config.toml
rope_base = 10000.0
warmup_steps = 227
decay_shape = "linear"
train_tokens = 899800000
MLP neurons of a small language model. Each row is named by its layer, matrix (up: input weights) and neuron, and shows model dimensions 16-143. Each number is 500 + 50 x the weight over its row's rms, rounded and kept within 0 to 999. Numbers have three digits each.
A block is one neuron, or neurons of one layer that tend to fire together. After each block is what it responds to, as a language model described it from the Wikipedia text at the highest values.

L16.up208:571449490448522481432551435546526468550484545531448484435481579482416543485508485542472475483564477496530417590473515537522586574434523557498549558507468446471480539500512450478452480477526494508518486572577542480486545468550486534454577440630547404481431410554491505522516493610428518475506519456467504502500436513564542431551545489515482559512476509470648570545561524470558531443485
L16.up368:532556536496473392514434525501506414546488507521501567541448555472480540493571514537478485553464472535553457532509513523481540493482473436531530481475488496482455473566574418644515539544493475479550508542547436516495509475563474425503477483475471480533467525461514470418551433591435528562541527368427478423501513440529501475610570600414551471440456407448512495468569549501535542569509
L16.up413:543471503506504467445556489575567511590496540435486456594525469478549511466533544454460626536408447436497484495536535543546556556576497538492474532499501504458424520497552500580472458514524557390565404518519526482510470440522494533510491541504502511542509417549468446489524430548411541495467494378519477426471462572497521508532548539522484491431486561514563522471564481538527403423424
L16.up447:531531602524545550466474519562462583510535495464600479592421541381492517454560489433499472425527421436484613435427614447493469446437532448552463557385515561520413463510488507446432446560521567507412495499476451528460474486510403549501562516559499524486452550529416496491448422502457491507535540489469462482549522499447475440610542484510364512454517455542464529520511652497486449523416
L16.up474:540517489516487416459523444418464414487340441524524522561506523562444485555586533472504483485462516474556530499481501544533405512539533455510562553459570577530460513650494379416469555558487582440535445572505486471484467577512426495484458598463520499503465458538509463454547420492414483487468455480469528506475500522566474467514573498551513544541489498509505410495497586416507495457537
L16.up634:480579501439509447451418541520488496521508492525553483466492465447548491407450432451422537403509495492523439457523561589434476503503496425601471427401536550426509496493591513471403467563418525449563497425432499557523539487526452505486590530531528490479509474519517478490472446517462534532520447507525550424460486581492557463558551545511490486555429521557563404528497661526461548514563
L16.up702:504468473514544436517399457479510582596520472424572564414479472430497465521429556546499569468581517514513490546558556495492499546479459563479491528525517480431492484462529457526405408572399571477522446441538414491417439480581451423420484445532570525499500452515494488497640530521470577514573534423541460512584508520513553565475544501581412481399471538534548456516497538504534412539489
L16.up785:496454463486516477426469444561426485527364476574516543567500526495551533452464390425430512521433483517517523473522520527546457490475448551448407573401501501429500419521559500534454553580428476535528513560566557609477333462516416559394515502507502567462530444603490506546483462464532570491520526549558487516479492581488468494541577531454440541417481445499516479438545512486548464441573
L16.up820:492513459486504451552493551644444491489490482534485510626445510416578524575521464437525473510508451515554483496417508508490516601537411486444562470413539460439513461597474459447495469507526476466471512526531465541549581506525423487517537496452509517482526543477437443581532465593486572405532554464448491436558536582498542437613534518622434441531435367427575450436518563458472489476432
L16.up945:575477421452457532555544440457531567581526526493415534524539523538555538401450435540467478457452489358573436507510649564504461513551442459470505538501367405498449525488602463551460466428588547499528504552480478502538512543511467559460516453502489474491536528496502421522514542496551513530512499431412359416502471570512495508543566510497537407423511447479535483447548428553542471412466
L16.up966:474552482523583564549550584405494415534403517471544424609567515429488558457480551430527585521409470483486546504529534506508526435488516433523571498544550469451425512438446467589454427524529478454489434519510539496511446416521456533544435531488360413460484507581461500528486496512459532518438506528571471434442503594569441426490569527474511571459476475479607545527540584499554462498556
L16.up991:552516433507579491482488508503515488562485494506489482573481521491569504521464507476546518494399502441525542460553465536563517533490444481534445451351463453520513511557498520536441529542516575484577491455380562586506469509532557535409519467468530402485502428517511471486574464486439507540478532578452444533465500528456484482536600593510488474355483433462567417450497550538557481520504
L16.up1075:604429509538496516548426444533553439479488462433527507532504500556466487493512540404559485563446527522542430556533458612484495506554522530551594514455579453513516493521463524467479467512499506463578516549567442461419512471512440527407430494586485481481528420507475481473568421513445524459472479455423478499432457530452444538528583455497418564507440582358489579556490559585559548513496
L16.up1079:524504550423465494523483441504494620584438513428503507481487409492483543446395477496421437429573362429487543488552559543463515478500385547493461515463477490541531501588491486454377375393545448500614435479450468571606590491559456532451545464481561501416560477552434397517603390464478503516495542464559497536442466582465434504481472501620532560494500512510454464501495661546493570485488
L16.up1124:573491492525561481480510474563572556556553357533461548601467521501487581456555573486494610409540462511584527500554527533485553495540502584550408483459594462475461453521498485523486431483510544495526445540439493477418471428496468557552476518511393486461502367439497475544511437514420461580467519494413495460482552464518583510578563573465480533459415418389495442514584545495494494515531
L16.up1273:450505496345491494518568456445440466573457455604469474567485543392490484502560416483519512491506552432539532539421600593484503556430488528549537587460688544462437514527516547491505546575479526443529591502405523545470483497544442540419516479477423423503484474528522470561517433490413511451488437515536475594439498591415562447579524532470554491504562519502517537496547591506535512481437
Responds to: Mid-word stem fragments

L4.up311:508557487446509549467535556447520437476431492475568449495564497525530434544582468521468513579523517523502491538529488469530502554466568520532491525517532527494493500614504446482449436527403392593546452469519538496576559414469520574392497509485427556423507396464523497490559501507393630466559455452525491530527519526506479592488550623482481489464457502545528519495503602574470504492479
L4.up977:475418522505468425489562481570382467494407433475542504519487495504466490531461524441472416554460454464487492512489492516427506471488475442554567473513580476512560513492529602438468526463540489495490526517501464556511493587483529515482504511528478522491527463515456486503557435460517495579457491417452562496469559447619576472478545536544359545458470460421543363545504444537502575513577
L4.up1158:494509493509418574478484505524470403519486498529568461495540467347498413548527509478418561579603479412529478506555499445506458458438436427575482470542465516456516596523490498457490429458562456490457459498539470525520584511494518444521489479589493555529542519464466474546536491585469616547523446517373475401540496517625540577475601511460385613455507597524509410518486504504486551558490
L4.up1211:433517459480511494483452441495458520506449459572538505620542419457510447496516468377511446554530493486522498521485467442490489478442506475464505488456454502402438514486569447395455434565469503499421490581551612540582516509554455535450472518447401573462574505493422533495530473602405551486578511464414563450574521596538561575546556573516507610490534478476460490510556565502468574514396
Responds to: Word-initial A/An fragments

L14.up1065:462490389477455424528458478508544475571487415501473542436493445519511487512509475499482492475415467461562432526488518485508492547474457515418590534485598419532522467535543522601487424539505548451535442563439474462489550499426459485407506538547505433482512440528493398482503514462413587477510528481479520378544516523500568463568600574501474456508493368466544550449507472459468483459544
Responds to: Word-completing piece, mostly "man"

L14.up98:528453455570469478465479531612542489554540444522562511523409417457485449545449501413452632486484474467504440562518565522523504462391528512467528367495554539448471514525501499510421493550557504527533504558486519548435462517576483528379547515540511454438494469470519513479513560503452511544427464516573398411558440537430485501567554534487413493508446476467552504504517618563487554544410
Responds to: Mid-word subword fragments

L16.up73:593470627481428460476527452506448468538402501500494471559532577517493468473561408506495572555513535497477484597520454532483543436511514505486563512410520456418412574481593545504426506461445550579525596580514446549535502406525386578371484543474424566453519474434444486490486498521482479576585454501499567556508553514465583494435517529452498406465443502479528442541541501542486456530502
L16.up203:589480473487570459493564423522415487451490479561528514598505558494572573482493380555498478541493490457447474413383533493499500452487411579473511544432535550582455548514564429527538443480440499512497463465496516513450421475459584589505454441501372537474524501471520495557510533580519512535568571440494395507520507522508512417535490560506477447388428381525457377431473499567499485536510
L16.up273:501518385476537470514505534485558561464449470552490509580496469494505510502518464476519490537507511493594554473526533366485465528498558450460573484478562489395496452493510472459459481479461447512471535529395472495525505460428473523457450487576456441401514504484520555442521432532463554535432535425475572516594449436439488519486557609510481546571484483439454456535504416581517585553479
L16.up306:486467588471587485450453465416453477529522537450471509475481495438445538435494472413547443475463511508535433506459513514396625360423467480501518631500491387450524482465527416394398504557546485508483617474458605501476427504516470586501513455531514464526398509505506548498512440597565579505565614522453554412489580496482552472445545556452568551359498543478472527492584474510422453502507
L16.up637:547482541459507467467539471388541503478449442552491516566498541532452590523575423518540471476501554542593432518479599509432490511439536436463445514450556516551511539503513501463436520582501482486565474518440435457530582487457466490469485469531414417501429437433450466566475383546520504448446532425446493500493445550511614454456576530636450583486513467517642531527492452558623515500493
L16.up753:494494588585531455447424499550494542515494346554563509573518567507523475446524436487556499567556497564482531479514553468481587498500405471600493549488517544406546487536529460503524432447473483417551531542412579521513509419554540501439522375407476524512524538462481514575563475631486574576549517404409511509458475541454636530575531548538430470466472509479486519422431505563444555474436
L16.up777:559526415488531490519445442513498489406424533582599632503497536508561552466481532523505467483570551406519490450507542472529509502468513421485530573525636476523472507482457454424464514570514471515589455441451521580517507479507466575444435539518463462440512494603396503387528497504440571458457577439428485544539489550533495512521481445569449562489485498551477390471570473499502477424548
L16.up786:477459517529599407461488505416544542459447528555497597543417522525499581514500420458520493490608495463538484513529558482549502499462430524627603499403418518499429415521508549482492428537503546416526555503405566478449461460526568517494469566498450460568519488469495511504490512571567495476567491457437458513495395542430555550515504505495427484512500573466497423566467513458542526430527
L16.up796:501494557503574511475551491598597537537461471548491547454481488546429617446523537518566428445577575472456511455502493539422468485483516516557429535537432527422446537468481413461527476519499464500533403579495530549533438509458470477504530462591557452470483491443510510568407535624581458442474632417432449510544547478540584535529508455421484514517478461410494466596515574526508508497532
L16.up860:477443471546598453555514532445492464601478501482492511470466547517473463514445420523469605482557482515457536492506572553461462331534546452524452509449525496538507517557528418574585489507578470467499562427532544570546433520504478532441455474549513524584632475536529433395454501551513605479549491428508517592487492508454502489568540550496527448520487509471464444502476458543479598449467
L16.up959:495487473465472468530474515493483468479514502502534569522426427487528527507482497465507436492474577576492504537505585533495441602555431535516546493462557413424471465514475546434473516514486467438507472497566495516517484564481394507458555512460507483495428488472462491630563454627424476460490558470390506506563462569491603482506520473617514513556454466487487493578586622435546559485507
L16.up986:418525574508482481439554470495479482512521501585472383450466386496574512384535450518373452534576523500537474533487590455513454545416493428527514541471569427502532425560515490427472472411507500498471465567517523515519510504497470517439478465440487362465515550532560493580377465508496568542452482590532507515536521475461566574504529466553431462566394436517476504519640425493489484512463
L16.up1016:556525571496452548516481497516490553477491444481510415587418558503623447518523457511556531536475525523542449518530454509431536448467528523553537536494473505418512511519637475461552496473566455515541596453482512540521397558505432546496410572497467517487503397485419510462538445548477441588534516508383525431540494514506572495502477525509514454462478481474529426521513461568577429545496
L16.up1050:487443480510512521426469568466508457484467445556540444567464548462502500468600511513491458508640480451538466561514463495503553485498414420502502469485578473492552482438479412461464551518558425622478585479510450527491501467588470527485441395548505534520553530461484530460510441572470546531482608535592504494521446408453499484432506531629536618554381596460572506561460516432454512516572
L16.up1180:443451488482499434410466497419415476654501456474547526537453446494506588533496451495578533486526570395539469510438494514449493499454431442472564567395535512539544551513404518506500491480534549535488515532454513521369448464530522448447495509506435441532494480606477522549433511591481594526511494552557538402581381569523475400515555578584598549512456428427498477467492490532484541457485
L16.up1250:481481547517489439395501408529404510468508522404496512454456554431476570492489588489462408499588526517527528469508492501542478482476517425505528587472549431442491473535540487504480467486522568593564584479533527498504474462456512411411542558514539528505567531524451513572511426602527500533595446491507473506577506568495523445497465534580529452498477424497526527464479588430549460436539
Responds to: Mid-word "an"/"n" fragments

L16.up28:480491623539563497470463441478451498484406479517482522622557499488515530447512555540477532533504573593504478508504483439493457547503426526511645483443475454482446553524537478563505521469547471484546419542370525509556516413483492533437563501470437453451518540455504550406567514486488431464429511508469494531577547501599493586478480482509521531486441492431623466513578506442471478456493
L16.up51:457512512465533566468585496572479471451442405465524459437378424534428544432590420416513470445516470529572514472408436531463545499497389460469479567479494462430463504541477538544533481471485486481573477510559583377587446537569528558492533498518511374452495478496425440502505451523446538519471565476494524493503542492499549513512508554480535508510508474426509485498517509482579416533505
L16.up64:494471442493447450546519470475500451434433490477656551494574475516559450580459504450483505604540554493540373488480427379429462450440509449562537478532480450514457481510567501479533405477433516477586584516359543579488577464494525561546459451485526510428469495460423506487560454535475449518479500507493611523566492428565582500489542479493458561459373507463600414476573604585561426454457
L16.up163:512535499542486472463428491475499505535544529520413495584426545455516512449525565531549455482431476485486490546495502522514547534506519461453533484538490464555485501453536434442494464533532436412544491498446516526497497410530530579479459502470396407406476493472471503498563424535521485425488511451448479546460420525469540524468441543564478459454496424391525499494532592512501508537432
L16.up202:549470544496485477449453507452462559490461510504527480566469477478502497460522543482544463497547533433596466410505454577575473496501387388533632509401418441551508506506489531420517469529487510477425505541424445470612579522569464473476455490476386462487555529584438495419497431607539530480543501554474516572542488433497516490444613533579482569528406417453499459489497452486503560515499
L16.up265:487446485552550427449453536469478550438518440463599533542454435434501496469540481478482521490505521505544586518525480399439487528455481472546518563508499418523516472455445535573469481469475463568519429508453551489504473539570503544459557470485484473506474494494421559517529545570469612578555506508411496469507534471494453519507586477500533579435399518354454480449492476421496467422544
L16.up440:555485459493478498498398456578469493585512513545460495534503494440513572456488466469487492556543517525456487469456451533396568531566397535524516575499507513472524511480553526477572488522365504501535553523475499492509490491512494505450463493505543553493557441512459467440581482492475517520496509480488525549486543470515563487435512521561380472442488458452481517522534461535531446525513
L16.up454:557478536525505465471491579541516456510392438460622492502425595470527454448506510515534501590541577537511538523555501488355509419457508518592565528463494532436560510730493454461523531512537526519487505514456508468572478503496441391537515469517374449472517507425451507406430472541467459551500547535513516528548500499543460571490502572478524499546398473396459466558503555457515462545507
L16.up470:499522494464598436521450444434496492485502469517530485585483516597524450458455488438468554446484525500631542526553528466573441556460491503498514511522578442514518499570503555536452476484467544469503461514529440447465491449507470428488567506510438354458538403561445406532497420539449439384464525532461547467552515503584507520490560594508516545499467384408542484446617506449507489429463
L16.up522:487426429443519398482518480541473559550440550452603601529421519448454511531536484495518499417529459505555476528503455576503380546416530523540490466472520430518532466515560470491435416535563469478473463510487591525572462550526567546493450540509484552539532504442462510464439541566404505526532525445473569483547396469464472442579623506493442455510460445522427570411489483492440525589480
L16.up571:478487479378569475423369499625437538498515462475494537509480438452494481419541477417488463499522530471554484513459412527418521525434551466555532585485393468471606515452494499410549463476497488428593479527438548569533490543485434526514532481515566534508468449492389475482481346571538529410560594548474577482518492505582544510477499476565509561491515523422497446452562510476534439472425
L16.up778:493369521404484581473529422555471459500538427580552382508402440466465557431500532529551489571509578403513498557453449423513512495513517481543578510547500417443534436454468472451535459508612481457476549490487474518570459565571546549510543420523557458550473564448529476562507468605514493490452645553440402470515459422465529441554482408653505481469450518395457425468555507495521535431557
L16.up812:523553474508521473524465513518444499512534442527549582476424484493509608505550535501537580562502525447521434535480449422456471533515461500535535485471435442504518495475513494491477426475479587381539493539492559425623467541462529505468548499560601529503503307584471468461463433469416478493462512508483491460537543572448500472430600616560481472540495439509461471446529493512431508481506
L16.up866:474408429476581458601564415504510571521520474578427549541396427493506504445408472430483491452539523486448584554472474568491505482447545532492505541513554520523528448504470487536510553522609490487499585530471494533443472439445523490500513434604502473540526478488490487495490538511481493478460581528428449363538535488436479476548523495462528468528386511353454375466498478566541499477459
L16.up1023:493503462522515480452525463452490418536526589447503540593422509601525613519469425504524617423526588514513490571504496499474460436515501381512497504511539514481497414521435483504480441450576457599490460472418608495480455552528504479455554540521434493499474459400540481535442495569412646521567512571432420473504496534620558579465417507553476527494395531419434542481514466433461469443411
L16.up1140:544528526485485407526499540577531498529494518436492428503458502527514549565540422585544443526528522492512474532346496472448548492471547435522591480473456433580451515493597516432470486519523478367579545442514504504475557437525531519500543530497425408464602420382532435549426553547488473456540535395480466519535540511499497476477601578540417509469451523400457487444557478410511445534379
Responds to: Mid-word fragments

L14.up283:671554448402552580491520481579480488497427516507531552619578514478567547463467460454523495468514502438579572537494497462498480372507488419557458493515510429474495531485567487500467546500485514477597483531467518536535538447429533575527536514519458428438575505454531419451419546479468387550525544489476399461480533520425441489600534449534517561497457456385540373536502575538484477624536
Responds to: Main-clause verb completions

L4.up24:461417551465476401553501510483473522555496478540443517534491464422506491440504472503535465533503522438597486499569504498550491583438386433504565569459533517439602512522539560526511574454568473524577547492419440499486463501568560517458485421529467461456526493494436446561524454494525518451508480488514493474470580450547509419462537523472511574548378465539517412473495462571475571419490
L4.up230:527499450456472505493451514460530487519470493401479525449443466376495445516488536492462508445491482448442481558461467549480539513460497501498478552486557569474538504559490454501438497586496486543634460491383471476588463526528519527517497471556509439456429447505528486533493506470463512412641559439490500521561410588457526466583524470536528545481521495518466547423521566481562468506438
L4.up412:509556585448501461512367479470540534463504484520407493501486422418633579420590533473529425505504505449558526507445473537499563525463471541541518559526438520547520523502617507496479488467458465491518545465453487517509533517599547530479471479510483452379490464524533506549467428466519494460552512421454465516504535498420518480503487501491540578493569518402466459494536588524532457549399
L4.up568:495491590484463534474446502518384534536510499507464488564441429472524416364486525489462535517557455378555474476531524575512529510466500473497637584444519497488512483522598503520480563474464528462486541554478432491493577517516454506509471393467509494414453532516492517493539453534455540577570488524458455422540582511550607458509581551502484477533427444543524401477510430594450554467434
Responds to: Word-initial fragment "par"

L14.up435:502343549487412511529441463533539454513472493535592516577533493565551423437568397461565518517573578527516537571555467483403494444464499479436518511556505465518496519447529510461465483446481431617531568522411559624506461513467455519564507569478411565525466524493396490475549545508410616463513543434382538555577434504530495443511514573564484662457472485447508428490571438514461570466465
Responds to: "an" letter sequence

L4.up149:536508370501570511468500530472563422534498501507540545475538566505464496477463423468480511529527377480494442555521626460564627478516516565534546577476521610530456501517497557422543481504522538458479567547529489491496569587477411507562519446511493555514490499514480487571530483435513555461474540555504588527440557650436442276497536483575518482551476558615570480454631478515491551396494
L4.up507:451486361492539449670516582456550496558493483517434563509457520508416491403529511520602446453404502468505589491555523608557492460503501485555482587512453576494485488493480489377543546519499525446514630423482546494481494541501529458560508509475399519410525451556491499456515495491482522462505416509489663609436503469422500754498504454508511522495432479506569473549535459436463492477484
L4.up642:501521495490542486516492560431450453517527465464528511458466521551460564396476533435433426617519597459478529493518750474390512457493507550506525605499488529520464533516531470515483571479586528458521488472430503513448482526526647500499649448469449518486483426518581456557567498291515537460501519489501615586487520507382466539512496536485490499427540469472528491424480488522493630541464
L4.up721:448518528502549536715499529404503473554514537460430505534470511539452481442470397493516456523513514487523558584601472518494580492495494537448449553467502409545537472525466448369487561490483512545471396488504470592512542484438470498415520509492433441543514511448423494524489508474516558430482480460478591470509415456346560509579453497482484482512544446500491474447484496474453587397490
Responds to: Suffix completing split words

L4.up491:467499487465548460474516414481457456510458519451555479492445474412436400560554477533485472461448468472449516476542450514506533548453531546490538472419509569439539560535508551453492507598461551562520467528514481485454547561531492484447499507484415572396478414534482516471562517450421466427520488456462490594441508532541648499442542549434413499552493541548469503447558569470537562571494
L4.up501:504598484492498547549466497544553462510484519442534484566514531478504492473480485420504546512468518524508515447436541478497513477515526440475509477406505524527424565531562581469532475553522542483541412513486502460630508483568486567508579427493435469433492475456524501482499451545429572458570467553545462478590505539459498439572625502484462534504494484470488488528547559448518429511415
L4.up904:480518500549558479502514506541535499470554476491567497617460549544459605491468522463563581517519432454508552526618561458559504456459463381601409477500510488503515502456567495399425419545555533511493417586487628423505435438513503558496510455476500500462531525518452498535546489505448671519501488476562522491469573473520504452534568549516495433540476451464473536483488504509480492490531
L4.up1278:386536481561531522466502471551539469519462478423507452558484545531507574570537550465563482520454475437485553498610492384551485448484476461509495514463448524544495487543471471393396474573454533513465455535474571428506505492557478535445480448493442453470492452494535513450558561501427602529547497444543481432565483573505507509510691585521508532448481500412477515491538606515417456546484
Responds to: Mid-word fragments, often u

L16.up42:520495397453527484563491526425412565426436496578591564505510569461522528560517501489568496423483456518495502505466524534552475498506504582437575537528541392457583519511556577510521483543540454460545490475460486530552432554481499465523483418524473412416549493477471428508505492510575424484537561450486490495607471597518520487578553575604529470469415451489486454468517578476551508529552
L16.up63:537448532444512557550445409576424508570539462528492519421469532477502540546516546445548549503491531444424486556514515553487659515534477487479585408506448486453434420527556518464460490511447426490540506517491527491406464418587452526469552513503463599465582493516495479607559517505463479488515535411467453479436496548428472402490496439509518484414439498468605450498446517570452491458532
L16.up233:477547476489477495543517589478457538507482545504458454559483430463456574439403507353525453553509564532521526497501514451536492461459449500449575474504553525574465405505604410459503564501437477566566572511545447566505582522564487499469504434532472464464581428441534485534479547466568552566501520499517371573512499516563501392541373513517482538544411501456531353499515585421512450466557
L16.up367:462515518458525466462523484572406544559496539578478516534531564509537509525603533472533513550450493440515504521421586435520495463550466560562479401497550451504475454549561408503531437483513535474506493424385496473544468505608454494528462503450445528524570563478464463485479431559499559556507456397480417450574579476420485475547493457528508490472437459403561508492556471487467461611533
L16.up386:544532566459555531519342471493506507457526403445503474440454495492473481480470472438432570409522558474541425485486426470417537539476626546580509483451550529539545487519496505397503466500551481537577522447615456594474501496488495475522511442552557448490453457523536476489509446574542544489569480546529441547515439567458494560534451434428437504372465502496488510431447583405551456557500
L16.up683:475524502443506483539527605460466563545435514496551471469484623425467595493480457368589452420497518452494473532460509508471603448442623474560524484526564529548508478536525437483470474589605510524509480455519500559522464542453500483574474405567483513517516506512432469607467421434477557470607588474506483493540480604501562482558522527477565585513493497440582538548450527473508490574558
L16.up795:512482551489541492556517511435510484506454556514491494567396493491536530442514458560539517513478621490564466456520556556506512493480443491461620647476474522545452491487492563509439569602490532504511486651474428463545501491599522544462489476501407470459476551496465544583426484472423609483548581443526426407552454523464433416466623545512378480322455473537548455412556559439411467516420
L16.up840:531495450433506517461483509474455491497482419489437532515441428477487523542565527498488546543478521522508515578530455485478495482478482491566524474515603407452457487488554508526466450471445533530532503524479427491579446471576454499469544496493502477461463439520491463491471450471531426472458575494466366475530441566454479438647520485537451539537526491509479485464510597534530402545507
L16.up852:516426470515553627561477489554503529523445491622491582497495527513588517493307461482457476549499553593490529526482528528511494507522524525500529535541480469463485470457575502531440511561488418523584448497448546567520430517600560509458564498524516504370503484512435564482463475542491494477521482540469497434530504506509518570564507415530515629492483557455491439492508458454471422500452
L16.up874:572518497525466563513482478545396591470447547454492506472481537475460508546508458546574509413505531481489476578526503488407497516524553528527477485480493512474463430542506418588454481473483516545494496518465495521476384485647547486585454459546519504532611507417510453468468427505570422572613478564457424504483472648456458380513458508494525570496410483517514429465485523474519501511486
L16.up919:633500471467480492580501630542518501499517594432389476585472435491548564439500570486535511498479501497466439598400572505465560516469470539509491503530520575557420487492437525569462484430513427505610505436547540430476470560587524429562521434533527451443530507477544474599511444520534503471509470467489422452482521533441464406565439552515473596532429462414548533347516541531502566473489
L16.up1053:485431547511539423569506445491529385574469569537501404548458516466448548534412448441558546506495519559447503541479543520504565482562559559541607537498473449448476533494481429524491525481510436452541558512508518460579593388587512531468426447490476573500662410560532487606463489453511648546529482443470497494473471561448595472501470413469526594477466503483618448491489556541502574498430
L16.up1055:589507436471527531538517575569455542515473534466491482552532542516506483481416484465489538542458554405611516551472504444504489515504481528520505478537596476517471522481595466570430493439458555515615574475502524516505472467510562439395523466528493547486552410519515448500417579471490543495455486484445377473509521508603486460555442515472529601470432416329528378529571507503471536520530
L16.up1116:592460513483491614673495554570399451505498529478527454461476559475559424607618451506480512509457511487488505479504495502433504514464479582524554453548537508511470522508564497555462538530453471527466542484497492491589519539527537465522445523445440547420500462495450521559494421463509482531478493437519535628450429458518560400495488527459486580529460512391500485456492571439448502547405
L16.up1146:486482467472451432501548529496543458545490470520544443555469589484545446452530473486456443534472488402503592538426648517438532574542588559505517489524420521420448544483593422518491448499486545570561498462504623505548494462448463364517492474501486504532540518395546502512493537511569495522547527444404499427517525485445461455496403496491565513299510481499487550359427464522479478433473
L16.up1224:625477450389539548590555461545512494593530479542494585503490508506491506545500533484479561480469546486456479511481558507563590381540560542472565482503560383426400512448553468491486534529555493462601466521437459481476481441578475559464461450493454571474635493432417334525477422482487557520518479450503493514458524530470557427567450533493547488447308452418559481437560623476434495510535
Responds to: Verb endings completing predicates